config.yaml
n_layer: 17
d_model: 448
n_head: 7
n_kv_head: 7
head_dim: 64
d_mlp: 1792
vocab_size: 8192
activation: "swiglu"
norm: "rmsnorm"
norm_place: "pre"
norm_eps: 1e-05
positions: "rope"
rope_base: 10300.0
rope_fraction: 1.0
qk_norm: false
attn_scale: 0.125
bias: "none"
tie_embeddings: false
parallel_block: false
init: "uniform"
init_std_qkv: 0.015
init_std_o: 0.0
init_std_up: 0.015
init_std_down: 0.0
optimizer: "cautious_adamw"
lr: 0.000531
beta1: 0.95
beta2: 0.98
weight_decay: 0.15
lr_head: 0.00483
grad_clip: 1.0
warmup_steps: 447
schedule: "wsd"
decay_fraction: 0.86
decay_shape: "linear"
final_lr_fraction: 0.0
batch_tokens: 65536
seq_len: 2048
doc_mask: false
train_tokens: 900600000
steps: 13743
dataset: "wikipedia_en"
MLP neurons of a small language model. Each row is named by its layer, matrix (down: output weights) and neuron, and shows model dimensions 0-148. Each number is 500 + 25 x the weight over its row's rms, rounded and kept within 0 to 999. Numbers have three digits each. A neuron's up and down rows have the sign that makes its largest values positive.
A block is one neuron, or neurons of one layer that tend to fire together. After each block is what it responds to, as a language model described it from the Wikipedia text at the highest values.

L2.down121:485555455518500532522518518473489489515439475504499482519474497512528511485465502542507511522491487468464490454505512515524523493465506505470518470544493488502520507496495499531513522486509493502515461503523447483476481492539537515550512550516474488477469475505559482486474513499501461483540467511526524474519520506482504456526502477528535483494442488515478509523485501491501477499531506528473521459506493511494492460482502524544489490480577531517
L2.down326:471523565487484483466498520434523488520477444522487486481513476504492524486468489496552483484443444470515534511499504473474455486521500468513500494550469507520503502540486469488488491502533479452540489503466509464509497508564478509523524493485510488469524478523539528513500512535507499495458518479520508499544493504467536464483489493509511517493472529534520525491521491518501488498507486489496540510530536520495529466468480509481506457491518485479
L2.down467:543510477461492493471500495471481489515534498555494510509498481481528523522478448498514496492502461497483490509493536491468478497477485478504488531499506501499527498523468493509508474498538519475505469476486512514517483469538509520529512507480540468535496475487402493482516475500492465516512538491486478496502498551535496473492504506493532489479499507499464511479500566551507488505509492509520480521513493477511479498454473512543472488463576521535
L2.down1263:519517476481523518515480475533515536507516467551494528544482505471506525520533494475491496466502459482506447506525487512533463452522520501478518530521453539507516505464487503499503476484512532498476485491465537520499487500536508534501513457524513488500484521453437471465511467524498479512480486457499475493467488473486526504521497486507525511469571478519457479478505568509480496490522531510475502555483468466508494480525462477521484482529543514538
Responds to: Word after an opening boundary

L13.down4:560469500467506505495506475483514533480527507463504475510525519527547516515520489527500497505484517484475476497524493543494477520509495490460521505507474450440492516540459531524493457488516468531498465496497524478473512513490506478496517487504505552495496464505475522516474555501535512500483486468459520502483509541485492466499561481515477518530511491481516522519445514515503499475477491548495500534523464495493520532484481512493489523490456502515
L13.down291:479511519460479503493514503527493494464513453511464507522517504508511463490529507530476505537582503485498520544486540489519502490495502444517524459513501530500530485490504500476480483472489491476483474521513507511509509533504471496514472561524490488471545528464528496474493490538506523498488509493515466562493509475455493507511527518506530530502529473498494501531517522516439489473468508489491531511509469506519510495484502531540505513488545475508
L13.down301:503506507524453499502478512524514514484473501541519524474476465483513515522528540522487528534520519488450516467537499488526481541507418491526455510496497484476527505509465481509520518521488473495466507472509487504448481452495522479484495497562503495523486445463501496510520506497503499497521472512503536522483489520505532541479453523467468508527491502515512521503518456505446519493474527497537483527541525501474545488506524489477482490523494449496
L13.down631:507473521518488518570504511556501434492499511485535503477518467470490520495496510490496523497547509500545538513505523507478469503532494464518442492540451475526445521511492537459535498494523500495538484487482479477506503464514533517474434523486482521529527486497470445507476453522501497458501483478479444458495509473505499514532512531506459495479491523525477547480461486446510502507527519500503505511480574545517519470454502474536505529491531514517
L13.down1178:509486518489498485509512492491481514509546496502479452499459473478493486483476490476498490494512474494595494495494526508476478489521493493480479512469526526479491496524491479469540511517551517493447479495490494441529536517478467476491494500526492490521496473573460470521500518505514498492464498502484479510494501482524484486500549507499463498487498527486489514508516478516495529487524539479540470460459480510472520540448539483497482522497553518512
L13.down1529:511547519464513465506489481486498503537520529473509524464502536536466485534485514495535496552495491432507437510487535507503529514504524496525460496509503503491478460477495516499489468514484526493482516499449485508474537482443498463477496473517487535492528492510478485469523484525542512497495466508528465506488521469536547484539478529575449496503512541486509580488513510532554460490474481496509476545518530455479488449520493484486459490463532489470
L13.down1715:508516509520495509492505476548509491493478478489454450494494469485503505507483496513468568471496486488512496500479530536540471456504493482495469516536499511521486497529508490510497512490492483522524544495484463506517521514482446499537477490514499509487500502489521508514485494459516539508515477472530474543465473500483506501502580497516475543535512488513517540485466540539472509498520491475487509560494461517498487563536447508508492518540509492494
L13.down1725:511489504498466546476453467504528463555470462501467468463517504503466545512471516497508477502516516491491515497498513492499461498504501484495540489532488480508519457526486558493490474464489502553469487505510487493470500496483476491493507527493469477485505522509593510488494511505542543478471456500507480510453519476510470495512498503548515467533476485424520517491465503531536446534532489505493481523480499504548484510524542533478436506533511471497
Responds to: Copula after subject

L2.down562:460495470480497505494496526497510499498520471457470510477491491485523499484513498489474505527496518478509502510521500562522487514513493495441509467533458510485515522499511519509454483459515525489480516494528530480491493474495470518498560523528534486480491517513526527500498476540481480506562500452494490495492510469517493477487495497452482499465468528550536483478478534517479530497472497513514449491493512457522477477470517472488514469527504511469
L2.down1093:464449497511505462476496531468516475467518469467473520498459495502498475483519476485523534496459505509484468516457492539485470513457486516504521512481487472507508502436470482507489469502527542497453536507518499527500478463473490497499485560491471499459526546520580517499518511526532488499512472529489455502523530516494513531516452512477523504497513523491516485485487514517491502493446554501484548485497520469468492461483468460523482526488518508532
L2.down1221:463506517484522472501508511513440490457480484428488509511516476513494478479554525476501471519510506535488525478482541508522491479491490505444485490524511449495519510469516493515522499507497485501456532463482506491497480468531510509476496507526524478438528510499455509518483479535499507519489510454497512508472553483467484519515511488468540500508471480540492503516513522535486537534512566471497486512446522438525467502503509500482507493465553468485
L2.down1460:538448504454512498516518528493501535510515483541453536505468514505472458513538479495543479517541531504463471510512481514449479535519505472496498505501491504500452482513467538478523471490506525493495508495489520510511513504499504548482505513493478484485519532486401507508505515493506470485498525491513476481503531505544473447490488504522479541477496512516500470522494539490533500555493489478518526540511513516501507492525523501537497481528538503552
Responds to: Sequencing and temporal adverbs

L10.down763:515518476520548509505542505497469525508490455513512478543504504500520497494484518525493533515518465506506513459436488489501512519484469507471481563523475508514479487512477486513491525452482522515509531496469481510471522474497501482475513465449532505498545535495514496519489506507455501538486492498553467499522479481482484506447591477569490466522547503541460476475495504492523497484500500519511541499521487502505535499495487486485458473536585505471
L10.down1588:488511518523498504530493493480506506473525417575503482469500520504505536492491535505487495489479457429484488486525466508491477534497545472516506482495475528506532535500521527507502489481456493477485514509468525513476510477480490485502504540515480487503512493483557513508579547505503497527526472494490462478461487484492484509524466547489518506492503535514521479489493527494502508462500534496518513496506473493480510494530490499511471506525519494523
Responds to: Verb after subject

L13.down125:520510502474530458522478545492452520524533424465511523510497488508480509524510502505516539508471510518492521526514493534518518511496507502497503497473506499525538471506496530501480495544455507451500471459465532505562514485538510495508522501477461531483469520497386510502507484510498502485469473534510404510561506508511481508491538491542499513474497521486520515520515471517540488506516545546518472554523464455482561501526500504520510542486490519531
L13.down290:468532502500522498493500526510538540493519437493513471504500516516492534498481482517480523527482483452508468515480389481551500464465489505478534554506486486494512490518496480521507530503482427451496510486521506536553526506502502521464461524459494505508503518501420484557547514497525525514510478515493449518503481489514470520519507486523470510475512520510480495496519484500451451495508538483492487509456529482492506523520528537533506505510511491515
L13.down326:507541549450499506486497465467453470488514480505463567523529509509505514510500469483522505470512490438470516504487517518528490454473474490469531539486541495514488514499495513535481486535536482518509506516495486495515480456478556523473518552475522470483479510502450456479538559469539468533525526524486460511497549503502464500519557511479538512536519525545464490495511487560514502456483538473515522488490478514448539511543533465525513470461507459482
L13.down552:556519522519504517501495522482507482537529466491472504469492556504499478575451460430518491501491524436466500504533500507484527494501466499539471522542483507518545482516490438493489481519487457507511507468510482500515480443465491496498499512487467529500503488518378555494483493537470491495446536520488494548495551497481538478509521507510548517465515525514496514531484502511512526507500535483525507537478495477475495518495517516509515555534547496492
L13.down773:538506529494510501489517517496501507495540499526483518520543491469489515500500495504499502516485550456483493508507489482533486529507454461516528481511502512496480525504460479484468562503484514459501513487506541521479510495474459520463494499508506498504529456467477473453519480506432472497470508542513500456491527495501489520517476489492542537486533499467537484483541542510493527515491443473518495481494485481504471525512540460476497495518517482473
L13.down809:519502510479489534517509524515486524522563524525492490532541508487506508478520469505504518539468486476505508437501475504481507498499551498518493501460538492593493527484519507509468442528470538487512494473507491530502503494506545489458511494503498512530517534513556539557491511528501454496486493470505513501488513524492526475493505552510446504490515546434492508542477490506565488522532503504511504492488509487503494470496471541501494505491494510506
L13.down1007:468486525472484529474511485501487534514508476517505478498499500497558513481532502499514446519448462483509474500477492525466491507480539516496529535449465524517505534450558483505511477504536492505463500502535530514520503469494491530505498476459521504539486478528579469483544524533512458496477506467479569467486503491545470512496525490525500529519508446536504482484514461523496529525499495487509482499484510509501508540485488493465514475480484511499
L13.down1262:512499508471489461523534523490552520546527418521487512498504495488473498510531478465524489501502471482488511530493519488506544468496487485507475477521467485527478521521526512462501497484473495461499495499553516496488508509496515469496494493485554518534502500535503508481525505455490504508507485490464470480518502478519474513538459482506507497508506528518480506483485517507533450473514491489537456494520517478504521518544475519455503507472451525468
Responds to: Preposition in after verbs